config.toml
num_hidden_layers = 8
hidden_size = 256
num_attention_heads = 4
num_key_value_heads = 4
head_dim = 32
intermediate_size = 1024
vocab_size = 2048
hidden_act = "squared_relu"
norm = "layernorm"
norm_place = "pre"
norm_eps = 1e-05
positions = "learned"
qk_norm = false
attn_scale = 0.177
bias = "all"
tie_word_embeddings = true
parallel_block = false
init = "normal"
init_std_qkv = 0.0268
init_std_o = 0.00947
init_std_up = 0.0268
init_std_down = 0.00335
optimizer = "ademamix"
learning_rate = 0.000396
lr_mult_up = 1.41
beta1 = 0.9
lr_head = 0.00417
max_grad_norm = 1.0
warmup_steps = 575
schedule = "wsd"
decay_fraction = 0.76
decay_shape = "linear"
final_lr_fraction = 0.02
batch_tokens = 16384
max_seq_len = 1024
doc_mask = true
train_tokens = 149400000
max_steps = 9119
dataset = "wikipedia_en"
MLP neurons of a small language model. Each row is named by its layer, matrix (up: input weights) and neuron, and shows model dimensions 112-207. Each number is 500 + 40 x the weight over its row's rms, rounded and kept within 0 to 999. Numbers have three digits each.
Before each neuron's rows, "fires on" lists the tokens most often at its 100 highest values on Wikipedia text that the model never trained on; "fires after" lists the tokens most often just before its 100 highest values on Wikipedia text that the model never trained on. A number after a token or word is its count.

fires on: " the" 58, " a" 7, " in" 7, " le" 5
fires after: " at" 76, " the" 7, " School" 4
L4.up12:498518421556514520503477486548405554524529586491486522517506464531467449501458474445492444493466481580481500499459533504494507549493510506462421567494470528540471497423484539528452471461445499496472523490454548462544550500532519489440533555500540523483454467499527496490482512485467500535

fires on: " " 33, "ic" 14, " t" 11, "v" 6
fires after: "|" 33, " R" 10, " Fran" 7, " De" 5, " We" 4
L4.up656:518451467481530471536506543502442524511517458490551530519575522532448515493540546462473506496518466482539494454507556537561540521451476519496589521565560496527464511504525432511534449469551474564578494531478471525554477463469447486459488495453485433486506515521503495518535552446500529493

fires on: "the" 11, "for" 10, "if" 9, "very" 8, "m" 8, "ir" 6
fires after: " (" 38, " " 23, " \"" 22, "-" 4
L4.up740:527536464542504437557509447504431513487558498493503565516510479528526494461538548523534490489458499462501577551510438504500454506470502451420470513438438455535526456493460445478419478420530440540462439486446506513504482548427425514562472461434520522503453503557443451473520488443464550491

fires on: "m" 35, "g" 13, "ical" 9, "ther" 6, "c" 5, "way" 5
fires after: "he" 14, " ra" 10, "x" 8, "ally" 7, "we" 6, "il" 5
L4.up475:522476513549517501507450438416548482536519499536581538472503497515439455526514438439536440470507587495522480422445552515488478493518524565474596452478534547463509491517545517437438512520453489499464543479484471502443491533528571473418521513522563477498553593536510455525496449469496431544

fires on: "t" 35, "s" 19, "c" 17, " c" 8, " T" 7, "T" 5
fires after: "-" 34, " \"" 18, " (" 15, " the" 11, " sub" 5, " an" 4
L4.up632:477497573523481508481528492444545531460489546539500532549454466479502438512541520482545459527477496498555516558500415554521524524451453470473522494506480501542548437492427541512439504504499484487436489515456473574441443497464449436503500524486535446516503497429428493499477509484494484527

fires on: "\n" 39, " " 16, " 0" 7, " 8" 4
fires after: " |" 86
L4.up917:485455480440481437511565539510440521476499512575514508533494480511482507472527517527528540531534463521529504541490504479488520586367446590520457468534428566457512535469393548443459461468440532503477523488496498483472549483531448495548513513430495557463475553469513455492563499565498504532

fires on: "\n" 44, " b" 12, " " 10, " D" 8, " R" 7
fires after: " |" 72, "|" 11, " to" 7, "\n" 4
L4.up645:527534498602513502493442469524523565520523502510543538521489491483471536429508450517496467480551465540532532457498517480503576579486514492506534389523475527487484532540426552476476486443519532560512474521485486479489466489457495492411473536454518515531462534422524456453508519448477449506

fires on: " \"" 65, "." 28, "\"" 6
fires after: " |" 43, "|" 19, "\n" 6, " 3" 5
L4.up719:483479473509450505563529559496494565403467571534509534481491475452517511453535483486567533473518480547541554476489457474503481504403534540501535515533510508507479573543481484555478517511445500544425533467441497499480473430475479501529599526449504498464570577477416491529524551537467478489

fires on: ":" 34, " released" 11, " 5" 7, " 3" 6, "ength" 5, " 4" 5
fires after: " |" 23, " 3" 11, " 5" 7, "\"" 7, " was" 6
L4.up182:557480537422480403571460519428491510443477505509544523550501398499458509531515532439492516532524616502585567431456428536385569477464471542499508471520545470424633513532450510509547433534466499528483489466457448522430482414541513518477515496505467475484519468532498482547498527499503442449

fires on: " f" 23, " wh" 22, " se" 10, " sh" 7, " var" 5, " l" 5
fires after: " the" 34, " at" 7, " The" 7, " in" 6, " a" 6, " of" 4
L4.up663:477516487538533491490593514546431503517511566513503544540509433500483501507484507481502437519529495447509502505493502460516524504495462417499564505517442474539509502468480520471471473485541510514517469482493500469504506426519490488476534516450516451463568459470497422463441501475499450456

fires on: "est" 19, "os" 12, "erg" 11, "om" 10, "osition" 5
fires after: " comp" 15, " inter" 11, " en" 6, " cont" 6, "con" 6, " ro" 6
L4.up658:555487501552491544478508494522553537484450388555495525442524441374461496489474401451471506497588535481550491534424503457432526520525480472577454578481497543506449541524551468483517446469482517468459462486512486496533508463474525464492483540412551503507499587477464429569606465544538569480

fires on: "i" 33, "v" 16, "qu" 14, "con" 10, "c" 6, "ag" 6
fires after: " e" 41, " " 12, " d" 8, " D" 8, " E" 6, " sy" 6
L4.up626:512538520544492418472482479522470512510526532517502517467462511482466486477494495471455466457532537530560521506509405483531543473460466450412481507496536547465503447541486440413556481454480498534488409540477433521486538540444471517488480497461598571545508490473464429481565525487530491477

fires on: "=" 38, ":" 34, " of" 5, " T" 4, " P" 4
fires after: "\n" 38, " University" 6, "ouse" 4, "5" 4
L4.up838:521487537620538488519550520548482509507468448469471511483519462492462533454502558554535457560527530546472555543525457426488512516559490534409494427457461542564473510533451479505436502495544508504514487495523533430499505547507497444533540622488540530480472515516468498533519438451389472498

fires on: "=" 48, " cont" 16, " of" 16, " rele" 4, "The" 4
fires after: "\n" 52, " of" 4
L4.up31:583470548545559511500500535495489452572429453475461516469534533530507459411528537498458458544484549520527562525479470501537486483424495516452466430547550536513507507551488468552442447504536484566419490486522532540519480465438510496460525533481480483521503505462457464450526460443404559457

fires on: "|" 22, "\n" 19, "-" 16, " list" 5, " (" 5, "ctor" 4
fires after: "\n" 39, "s" 6, " career" 5
L4.up557:595517486470591489488500542467480612488525437477504500488453505513465568425505452514420519485478517535519538456529501485540480499481489537447520507428513493592484540480562521451508508570550469478521488438454572480427461502475468443440531480433531514488606488520472457452529521492508515544

fires on: " f" 51, " l" 10, " acc" 7, " ag" 6, " dis" 6
fires after: " to" 22, " was" 14, " in" 10, " been" 4
L4.up429:557483478483554443519527482593395574499546482462507528540521543526435526549422466462468490452484487459532484550506513449523462578480545458483529461524411484451537526534465492524532458490500517568466428514483485479525539472450575442480471506453492489443488441429488457512588534438478524460

fires on: "l" 49, "h" 9, "m" 8, "k" 7
fires after: " O" 23, " U" 17, "A" 13, " I" 11, " A" 10, " At" 8
L4.up465:471495568608572492505468540446409547601482492587536537503505514438461480507495424499521425472525486450474538497504469421509523481501549496434546511500493472487492475456552530472479511451497475567479468472460534542576487494450571468413530492501544499454518508497533515566511476497465542492

fires on: "er" 17, "in" 10, "ert" 10, "2" 9, "ell" 8, "em" 8
fires after: " c" 37, " t" 21, " p" 9, " T" 9, "^{" 9
L4.up87:589476502504465471443484519465504521459509559498494540438490468472504530508472499488548477539455518538528510498514484499459498487513514462435452536527448586472431426501491487513526446496531515475502479481525507513502497535435587436569461536465516560529548438526479447509497493473507496521

fires on: " |" 31, "}" 11, "t" 9, "ed" 5, "/" 5, ":" 4
fires after: "%" 18, "2" 14, "ro" 7, " m" 6, "ix" 5
L4.up165:488553496525519505500536513436464528510509501558479532466428434440508480482519480529449522493544460504473547479466487475478526521512490547541486485574548495481540456429494531385464514575482511534556485493470473571465545492554522478474498423547557501469480429447509509574532516548506471460

fires on: "t" 21, "n" 12, "c" 11, "g" 9, "h" 7, "f" 7
fires after: " (" 43, " \"" 32, "-" 15, "—" 5
L4.up183:493565588583488491577483465444490491467428517505459537555492515498488501444522584462586509513506462481512521543498397501518514464501441484423619426501478501548535519560489509439469456452526465497491496470410530483474419525435480471472462544558549494546520495473424441494531521462491484555

fires on: "W" 33, "w" 24, " W" 19, "St" 11, " St" 5
fires after: "\n" 31, "." 15, " \"" 6, " under" 5, " '" 4
L4.up339:514535553509469483527513553449504428489488536497539524488488462538525495490569502474518488541467500475595561479491502517461530466512498487504488542516499466558511500532486512530520479458520400540530518539488451460483418521517443502492518531544469476543518528474486446501545440460433552455

fires on: "\n" 100
fires after: "." 64, "s." 10, "es." 6
L4.up1006:500500447505497520457520571515499481537533467458547471478489457480439477497490534549444460503513542492568494505492508461488495528470463465422491536517508555531509451502493443399491519484506465485593468476482430417463513477500507552565485436551537495470508519433468507533493516453509451551

fires on: " The" 42, "|" 19, "The" 16, " |" 9, " C" 7
fires after: "\n" 34, "." 27, " |" 9, "s." 6, " Year" 5
L4.up117:578555489554527467413509459463489522554510467451601490472381399521400449468485455514513455510490492594560512432503595497480461508489451520428486464514482466508517556525474542437561467520503490499496507459388478472445477457486489525464535462480534505535529502466548434468518453463465528520

fires on: "\n" 28, "ame" 15, " of" 10, "at" 9, "er" 9, "-" 7
fires after: " c" 20, "==" 15, " part" 10, " ==" 6, " C" 5
L4.up421:529517506465436534468551444482481517509446484444516492479495469446568513486540503454448430517441537558524502389474450493376536496532459501473492473524488515496536492552490515410480470517524513513478470484489486477527494440456500503507493519533522473488520469566509521493499520512498495619

fires on: "d" 16, "and" 16, "k" 11, "ond" 8, "od" 6, "v" 5
fires after: " R" 22, " Fran" 9, " Le" 7, " Sec" 6, " Pr" 6, " Red" 6
L4.up667:497489450461509548508531489430542511472488467473592500507425478465497526477453515463475439503561424548552494477440463465524480554401480536475582486481505474460520507494509483501447517471525523544542420543515484512560446527441496473496515504502576463524485565500513487485571480543485549415

fires on: " In" 66, "In" 32
fires after: "\n" 33, "." 32, "s." 5, "es." 4
L4.up60:464529447494440464496519531529431478535550436524505500521532488497382547532497516547503429497478484553536536558494441494495485473529516498521567476490505451504476578442510487438543514458502497464479433478427483510468435469545522461579503480476606574548551497520509444509464462460533498532

fires on: "ul" 15, "am" 15, "ar" 11, "al" 9, "ust" 7, "ay" 6
fires after: " J" 34, "J" 22, " N" 13, "M" 6, " M" 6
L4.up240:531496454442487494450537461488514466538452520520461542488515484550483512469474484534570558464516517577561603431487452457440435456459455514411423447533456540516517481517532512475550486478588427537519440492460462477503459513425487458477428487519487537489494506517442449458445461485463562608

fires on: "ec" 22, "op" 17, "ur" 9, "oll" 7, "res" 6, "hen" 6
fires after: " p" 31, " P" 22, " c" 13, "sp" 7, "P" 5, " C" 5
L4.up806:494534448485467498484621570487434503508477541513524529553389452492477466457530411495521392490464544567497556450495487458424527462467519409494497452517532516403449515429459580518567469530499516479497496460488515475404533525507472452462457579465546495512477500489424524502579447490443492550

fires on: "e" 41, "le" 9, "ult" 8, "ce" 7, "te" 7, "f" 7
fires after: " Re" 14, " def" 12, " Sp" 11, " Res" 8, " ref" 8, " suc" 6
L4.up802:551444520473542480498433483415485544476454466497546521494539522553394497492511500502543505479428514472598576519482535461526446483477485469472519492533525541453495542503481485475505465540483493525514436505462504429518479485525476464481566495531531449505456461480499505439525534413498504508

fires on: "lex" 15, "ann" 11, "l" 11, "red" 10, " Al" 10, "j" 9
fires after: " A" 26, " F" 15, " O" 9, " I" 5, " E" 5
L4.up618:520470473538604476501463529556537512536547501495505520487448458441484557518389470494476507546529487539535509463489468433514512501498544580502483446492462457507527468493552526487477472488570537543495455551437437457510494499515591580518570479496516538432591488489516508539507464482450506454

fires on: "ing" 47, "e" 16, "b" 13, "f" 8, "es" 4, "le" 4
fires after: " com" 21, " def" 12, " lead" 8, " Re" 6, "end" 5, " ref" 5
L4.up563:538470561441482449472493573562454586478482449524476552529528457522433499457504482524491491529404502521609544527436525556500467513482485544508534508427515465457530532543458487482487426490481534515555439506463475441447490497481503475525585532490565507572538528452465471450617550498469442543

fires on: "h" 17, "ol" 16, "el" 12, "L" 8, "l" 6
fires after: " N" 19, "C" 18, " R" 11, " n" 8, "ic" 6, " C" 5
L4.up912:524424461461522493518506562555540460438478484544514515485447487488488470452471461552593537443524450550573499475490479484436455475462456478438468486497448544417503458450508525474527415521601498554461479495536525473489599495452489493434499478518492509521477509558480507531547455555489459511

fires on: "ar" 23, "at" 13, "ue" 12, "ur" 9, "l" 8
fires after: " K" 56, "K" 13, " Q" 12, " L" 5
L4.up452:485396497496444504492526497470451535552585544422566533540452507533486545498545522528566531448437527560568511471487430438507525522464482488431442471519499504474506441501470507559433452485473435521537457513444531522499533534445519471430520471474463508466508483521460453532432515484462471505

fires on: ":" 31, " -" 16, "=" 12, "-" 11, " for" 5, "  " 4
fires after: "\n" 28, "\n " 18, "ode" 8, "ced" 4
L4.up362:584549536559530493547440603521518484496434450478475496458493470480528543480510525478539485508450544465536561524504497466457505473459457509505510471508488535552503505525552454507432546494518526522391438452510469540532438493526424488522544510396522534547569512513501445534535500473481502446

fires on: "im" 32, "on" 20, "ir" 6, "ic" 6, "om" 4
fires after: " an" 34, " N" 17, " An" 15, " n" 11, " Ne" 5
L4.up711:478492490518502505474494562506487545474558490503576483487414467545511498494492487585519537517516488514559534469485512530410526505391529605507518512445515540487521454513486568479513452514491440530463438458458396517561479490516524486450517529500570509469576488541468493457514465506443515560

fires on: " a" 60, " p" 12, " an" 11
fires after: " was" 46, " is" 31, " became" 4
L4.up981:516447554573533479478483418494455512515541470465542514526492519491510490514480551530440440520529491512490583495477443497459534457548503443516555522481500492466555460546467509527438508522414506477454572481477486479484510486520526426496488456429482550509505472475559460488525512425474420483

fires on: " " 27, " N" 11, " S" 10, " V" 8, " C" 8, " P" 6
fires after: " |" 87
L4.up77:532559464480487479472483444480477578552449545513515499528423521458472479461474492511597467533482492619520485495485535502450548534508463537506441475498392435494484480428434551465530402472492510515429461521404516504431548501467494486463505514421522577544488531485516472478532483524532492554

fires on: "." 16, " al" 13, "I" 11, "A" 10, "U" 9, "the" 7
fires after: " \"" 25, " (" 21, " " 19, "," 6, ":" 6
L4.up408:578567489550591503505563452507466463502561509502499527504498435487485559472578498467516476505447483601493576471530449532413489473531489417422534439509507496535488495534468522445530452475560436471421446468458539524499474487472484462448484564435506581518465492501416471447467517448504457492

fires on: "is" 13, "il" 12, "ash" 11, "hen" 10, "ol" 9, "os" 8
fires after: " W" 44, " L" 8, "W" 6, " fl" 5, " l" 4
L4.up919:542418486529513501545534505460474511507562481536501538596477450546482545471478459455579484505436476490605519481490447511521467505540534516489490558491510511449522570421497512484511518543494546543455472511479530436491517535525499471455467529497542488533478490504432483483507516476515483583

fires on: " the" 61, " that" 12, " a" 7, " this" 6
fires after: " at" 61, " At" 5, " In" 5
L4.up597:542481441492533471489595545514428562483513525537617523504504542557415477535496545499538491458507505483478479555477472450473482541446445460494526548488485524457505519447511506514471482406477454520519491483488558512523567441452479474504527563561523523534588480447515481528514524517489464541

fires on: "==C" 20, "C" 16, " before" 10, " sp" 6, "==P" 6, "P" 5
fires after: "\n" 41, "===" 10, "," 5, " 202" 4
L4.up923:518550540563515506417498567522450502487530460580525522549541524516485550504424479510466439502507473473560454512469529416481484469552518495495473497496492500582556500489416424544497534515523507512539474490484566468520469470418477501497479558489587525521484487405473445456488485506511542594

fires on: "F" 37, "st" 7, "P" 7, "ust" 6, " App" 5
fires after: " M" 17, " S" 11, " E" 9, " G" 9, " |" 8, " N" 8
L4.up199:473458463558449489520456526553496462512509484525520500559531540532484497482445556556559433480528501499560521453527493490524476485458538430427463527483512416452556458458484539455481437413515500546493410460519448479512476520569491446503471524555545515494517503497454475548571374520502556567

fires on: "-" 49, "fer" 7, "un" 5, "|" 4, "ouse" 4
fires after: "\n" 53, " re" 11, " p" 4, " Sp" 4
L4.up948:598516535480498511479502499526543518509491493564530513482457509482517522460495513452492643488517510534518566509485488509441453465516509524501471520493499523516550510555485499518491501501554464491538480478497463488495480440548549406545498521407529501501540569445414455499598522469514518533

fires on: "R" 14, "==C" 14, "C" 14, "}" 12, "P" 5
fires after: "\n" 23, "T" 9, "2" 9, "==" 7, "===" 7, "|" 6
L4.up404:476512489537475502450504547482427552424579415515585518542472488489426485443535490551513416520552544478513461540440530477461473515606511491515486476486520613434501529459465533442493434473492567470518470491499544464414504485424488514474439511502540454555492461460487506504494538530489483559

fires on: "im" 24, "ic" 13, "ik" 12, "on" 6, "i" 5
fires after: " N" 29, " n" 17, " an" 12, "L" 8, " W" 6, " won" 6
L4.up217:475462450440557486520511504489396456505562537484506567480478459495446481493410469513466564484507504511594554496523480485539516550454602499509518532504591525533516520549526467413546531480541458549510489507473455571495493502491550482429507427514583507498557501499438469516482529414495456535

fires on: " H" 38, " G" 27, " T" 10
fires after: "-" 30, " by" 14, " with" 7, " |" 6, "=" 4, ":" 4
L4.up464:513520532595499517517587489509518517420477432447489519446460434422480398481555518532519475485593518457539513510512440580434500536526480451471543451441537482556495529488500509469542477495502434496503526512475457471502444468552547495462511519475511536539537574547482484445458453465502532468

fires on: "st" 57, "F" 14, "P" 9, "ag" 7
fires after: " M" 28, " E" 9, " A" 6, "ou" 5, "he" 5
L4.up791:473518505556488444434546512555449560502515543528528535523443516484413461538549426519494484518545566513565505419456481467449503463532475488466517530500539488442544500433469498488477520507459565572529455501481500513527518509519499479403448468612512519479462462499428508559534500536379537554

fires on: " in" 27, " to" 21, "on" 13, " born" 9, " mar" 4
fires after: " s" 17, " born" 15, " was" 11, "ed" 7, " is" 7, " located" 4
L4.up28:464451528547501439523557446571454520529470551505476532549518487568543465522523530504535509452527477532510465488541446569528515523593461490481520438426480491514537515634471461467506516476500550484463494510447497474492478466506592562490551460447551519490502499432462409463410475504505430541

fires on: "6" 12, "9" 12, "5" 9, "8" 8, "2" 8, "7" 8
fires after: " 3" 26, " 4" 16, " (1" 11, " 5" 11, " 1" 10, " 2" 8
L4.up42:555465487531511467430555478454486498467533543544531565522430454513428521474535508444507526548459500458518535536475396440515476462511522469373486479509484545449579545496462493455507523544496437558545468445472518550526530511416596448497504480492504491528524475475411469526524538500476506412

fires on: " v" 17, " back" 10, "l" 9, "oc" 8, " gu" 5, "f" 5
fires after: " (" 34, " –" 18, "ing" 10, " v" 8, " p" 4
L4.up499:537473527562508428530511510483492552469445527498483530546477424557539461534507512412474470514525496496540539566533444527497520499550480476459492562438587482494531514592461440419510461482438445572403480529422472544463526463569525503403440461451502465456516491512433466519530491526515487444

fires on: "ro" 15, "im" 13, "un" 11, "ur" 10, "e" 10, "x" 7
fires after: " f" 14, "re" 11, "x" 10, " inst" 10, " appro" 9
L4.up947:555528520481497523503454528446502495493582494505497537484469488499484524526438450527471474528507502523544560588427569495499465488553539449523559486497543501468481541468433528414516489420456493540489476487471511502408479545522497560557516499440591527551501561415400427514527520468479524492

fires on: " a" 25, " is" 14, " an" 10, " was" 8, "\n" 7
fires after: " is" 24, " was" 10, " a" 8, " an" 7, ")" 6, "\n" 6
L4.up781:516412501545599441478453493450514477484549480459512508509506512473548460502519472587504485496500517479485490428498468506423516464473567512503516494531472551497528476533464512568485512551483473522491444487518610502515568478482568489452464556499446533491521487456522465510461455466519487516

fires on: "h" 17, "ect" 14, "ath" 7, "u" 6, "cept" 5, "ist" 4
fires after: " ex" 19, "ep" 11, "n" 7, " resp" 7, " De" 7
L4.up920:565452469466561556545554480587544495493481467489517522453508520477515453451489436481568447467520523554538567508479536515513489447518474504438480433518507478519508503434543505412513414538507576531502408506463468499571542481556467504436520519453513486455471495465474476506457535464485558437

fires on: "\n" 94
fires after: " |" 84
L4.up598:544507466500465517389586615441504467479562421503547512517442461500501495507532435522529520486495471574509478547516526484479467519484476613443496539528479558527473500464519532532502449457486507492524502502507530405598594544518537514539459574487535575524520599482547535530533508501454500456

fires on: " |" 38, "%" 9, "o" 5, " Pe" 4
fires after: " |" 21, " " 19, "%" 13, " W" 5, " G" 5, " N" 4
L4.up70:506514498504477444502512440397393550461487550474553543553461462510466481433486514517517445540545529518507569428510507485492487452542494501485524508482455547434497545443450522440444488496525483526514470504477476465479436447459487522450473481546547496589489538441490473460531560520513550498

fires on: " in" 17, " to" 11, " out" 8, " most" 7, "ver" 6, " ab" 6
fires after: " the" 46, " a" 23, " an" 11, " The" 6
L4.up797:462490539535518492539585626558479505583549537534534500472498398466531528503572506501578479493476503503486547517479475523454544529441496488512547468468486573471484454465485589518473486499475484554464452462472480522556465432540477492452444537536587524565606481493478459564478482543487446483

fires on: "l" 20, "L" 14, "G" 9, "E" 8, "F" 7, "f" 7
fires after: " (" 65, "\n" 10, " \"" 9, "-" 5
L4.up428:539583540481528483503489525459464490539483472545528534463472470469568514470564482490566494551495562483498564527514429450464527553569468417472432485491566475549569512571436502481458475511505519492481487488483478470459465529505559509469478578444523514537486497491429470454498515462485611551

fires on: "n" 36, "m" 26, "r" 11, "l" 7, ":" 7
fires after: "A" 16, "E" 13, "U" 9, " sy" 7, "O" 5
L4.up330:431555490536525506459514548517481489559460454498560543440487526439540527500491483546557486557542571483542530536482487462513543444554471474466518491529453507459510484482558515462460468475488532498430514454448449567557513507486497495431565466473515470516621483422452470524573534502464527424

fires on: "." 14, "v" 12, "x" 8, ":" 8, "im" 7, "ately" 6
fires after: " appro" 14, " comp" 13, "im" 8, " Total" 8, "x" 7
L4.up554:497574568512531546465493621518493492501564411543481562413448457480441498513526458443507506548509544523516458582424530499392469460500473514558460458536496506509518426503546558470441488462484546489414480506465545478496562524525548397517512549543520489606476514418474435526467520529513476521

fires on: " |" 24, "|" 19, "A" 7, "s" 5, "E" 5
fires after: "\n" 25, "==" 19, "===" 16, " Year" 10, "O" 5, " No." 4
L4.up384:534484528463559499514555526495517527480508529450544507525470524533495519511545433474482461520510563491584521429557505524477505421567513462484515550457536440488516534575500550474472481500547444530469474534460429472477465448431460441463489525477572516482533508473559507483514493564452486554

fires on: " a" 100
fires after: " as" 30, " to" 15, " in" 8, " was" 5, " is" 5
L4.up22:519551542552479498485540426434460523492524455444567515543524546514385528442486549504461463503487497517501573518525561560508498477453559463484506512478512521497463433463508556527515474420511525527471465492503490443542513519519494389526501505581490601517593510473552456469539505476537449504

fires on: " a" 49, " f" 26, " her" 6
fires after: " as" 36, " a" 29, " A" 5, " As" 4, " was" 4
L4.up393:479536580588525472549511551474453553480534516470502519531443500444514498516438507464391508476468475439497497509504433466455501503560482502497580471498528475554549546476529537496519512425586493504488454533449459462485512487506497516520553431411577568479491459455553442481494496428496412452

fires on: "r" 17, "e" 12, "oc" 9, "ens" 9, "x" 9, "pl" 7
fires after: " d" 30, " inst" 18, " dis" 16, " D" 8, " appro" 5
L4.up353:509503557457470476449442455590452584468430468548508539519493524522539471526535496485447516567475517496533519560477421580508454467515509467427480430480472538444517520479453463491531513502508460454467536552463509541469563471432525370526520506446480478553482535460478493516558572452517573493

fires on: "o" 16, "a" 14, "y" 12, "e" 8, "an" 8, "g" 7
fires after: " P" 23, " G" 20, " C" 11, "i" 5, "o" 4
L4.up572:485463513485513485553431564527447554520448543438492571500426503486488468391429512555512462480501477548516455481496424590483501520433566462495497562481483530465455466487527582463452468538547466559473449556517470505477523529518497533501515421528598495486508472537510513505539414485485520550

fires on: " born" 18, " in" 14, "w" 13, "ch" 13, "qu" 11, "e" 4
fires after: " s" 33, " was" 19, " born" 10, " me" 9, "S" 5
L4.up216:537535559480484507504487416523486539464507502504520546552555543509507432490532468513568506491545507512496490467471501459490498517592529524434574368541463491559598470494467490451499497470521505465581471457446478483461434503506584512459491471504531549550568483425504415410468465519521601595

fires on: " N" 35, " n" 24, " —" 16, "\n" 11, "N" 9
fires after: " |" 86
L4.up762:525531465531466476450487487512555538479479482545555572493500375537506472455504443520545535471516465487487541516484508454513528513425481479513443470518534508502472513497513471513489501494460537509488484486491476477447491506490541494440524501506521550528500520498453448454497456397441501528

fires on: "\n" 28, " " 17, " M" 5, " 7" 4, " a" 4
fires after: " |" 97
L4.up742:548469500575523519451499532409522534559501510524551497549541443459540515489491540521517542425528537531536539544539513502507565542523484523446460428457544532522459418463473502471477426428424506528549428488483505448515579479539535533520495486504509557465487524459551554548522469472514508494

fires on: "id" 21, "v" 17, "con" 14, "il" 11, "ot" 8, "as" 8
fires after: " e" 28, " E" 15, " d" 10, " s" 9, " D" 8
L4.up953:538394571497507475458517581512431578521505486523453523526465429507424483461507494475474490525491501485538543484504420506530513506544527444408512496492503519494516508486413501402555464410439472467450418526479486531546531501436537514465516440379500571522474455510476500552504539503548555585

fires on: "ut" 12, "pl" 12, "ight" 9, "l" 6, "augh" 6, "art" 5
fires after: " D" 16, " d" 11, " $" 9, " app" 8, " e" 7, " dis" 7
L4.up633:569388482563466494477468559504464523479492408529469523483512513487485463439541500495478511510498470437500512543436473487484552451479485489430530526446419547499523493578410453438489431480500470509491406495506522534525497507452445415543554453467433486524513465546455440508471553476503544492

fires on: " J" 79, " G" 21
fires after: "-" 37, " |" 10, " by" 9, " the" 5, " with" 4
L4.up549:523533453528452489496481544447518511455555512478524496443412470426478444405490565542490468467543498480514550513497430549505509535444418514404522474522510496499483430539553588451507470532500448532492426524497459517519444516516501485477530475501505594481535538482472509435557405484496494550

fires on: " F" 14, " M" 12, " Al" 11, " D" 10, " T" 8
fires after: "." 58, "s." 10, "\"." 5
L4.up61:588525462524473491535554457531384508529543429432509514481461486493452462543497581531565435486531528611508549528449478449465430488563478480486492484504444461491534513553459551539519450439505510493435435520394476492416439573512485469474485511549605488511491504482521431446477541445481527554

fires on: "om" 39, "im" 35, "um" 7, "bum" 6, "am" 5
fires after: " an" 28, "con" 10, "at" 8, " An" 7, "ut" 6, " Al" 6
L4.up123:467409527532498558511467487538519552504480486541553504509528454491527540459459435474465496538540525526507495470472555520433530504499498524521557463356549486583506443507471467493495476508486505508440515467497420470508526511406446505451523536450560459540526574494541538520532490495512432467

fires on: " the" 23, "id" 13, "il" 6, "anc" 5, "–" 5
fires after: " at" 34, " M" 23, " m" 10, " the" 5, "M" 4
L4.up839:471477454548516475537509532514489543561561528483468537441526552428476440510494482453549439533545467531483496533484476430472536595492518457480544449499479478529445512468538628488531504400513490523560555520498551463530468460516516471480464530551571553487520523491477525527491451494459561545

fires on: " |" 73, "n" 10, "the" 5
fires after: " " 73, " S" 4, " (" 4, " \"" 4
L4.up851:497493540545557440488470592487418505514533448462543511474440506496445536451555578475540496541533539511556462527534472581475503513415444465413518515508467550515526478505494520469484423407556473518483477502471491532567484508439470485480507460452466523555532488522472419502586422528451562565

fires on: " v" 14, "oc" 11, "ing" 11, " back" 10, "als" 10, " gu" 6
fires after: " –" 24, "oc" 12, " v" 11, "ing" 11, " back" 7
L4.up418:518507530506563391467433530425511492481452459436528526550415477554482523508556452431478506504560557456495575495483463543469546496506509463508508509454526590443487443571504507502536439503441476614508499482451519559460527500568543413475446501450484524532484492489510496460512501507558479522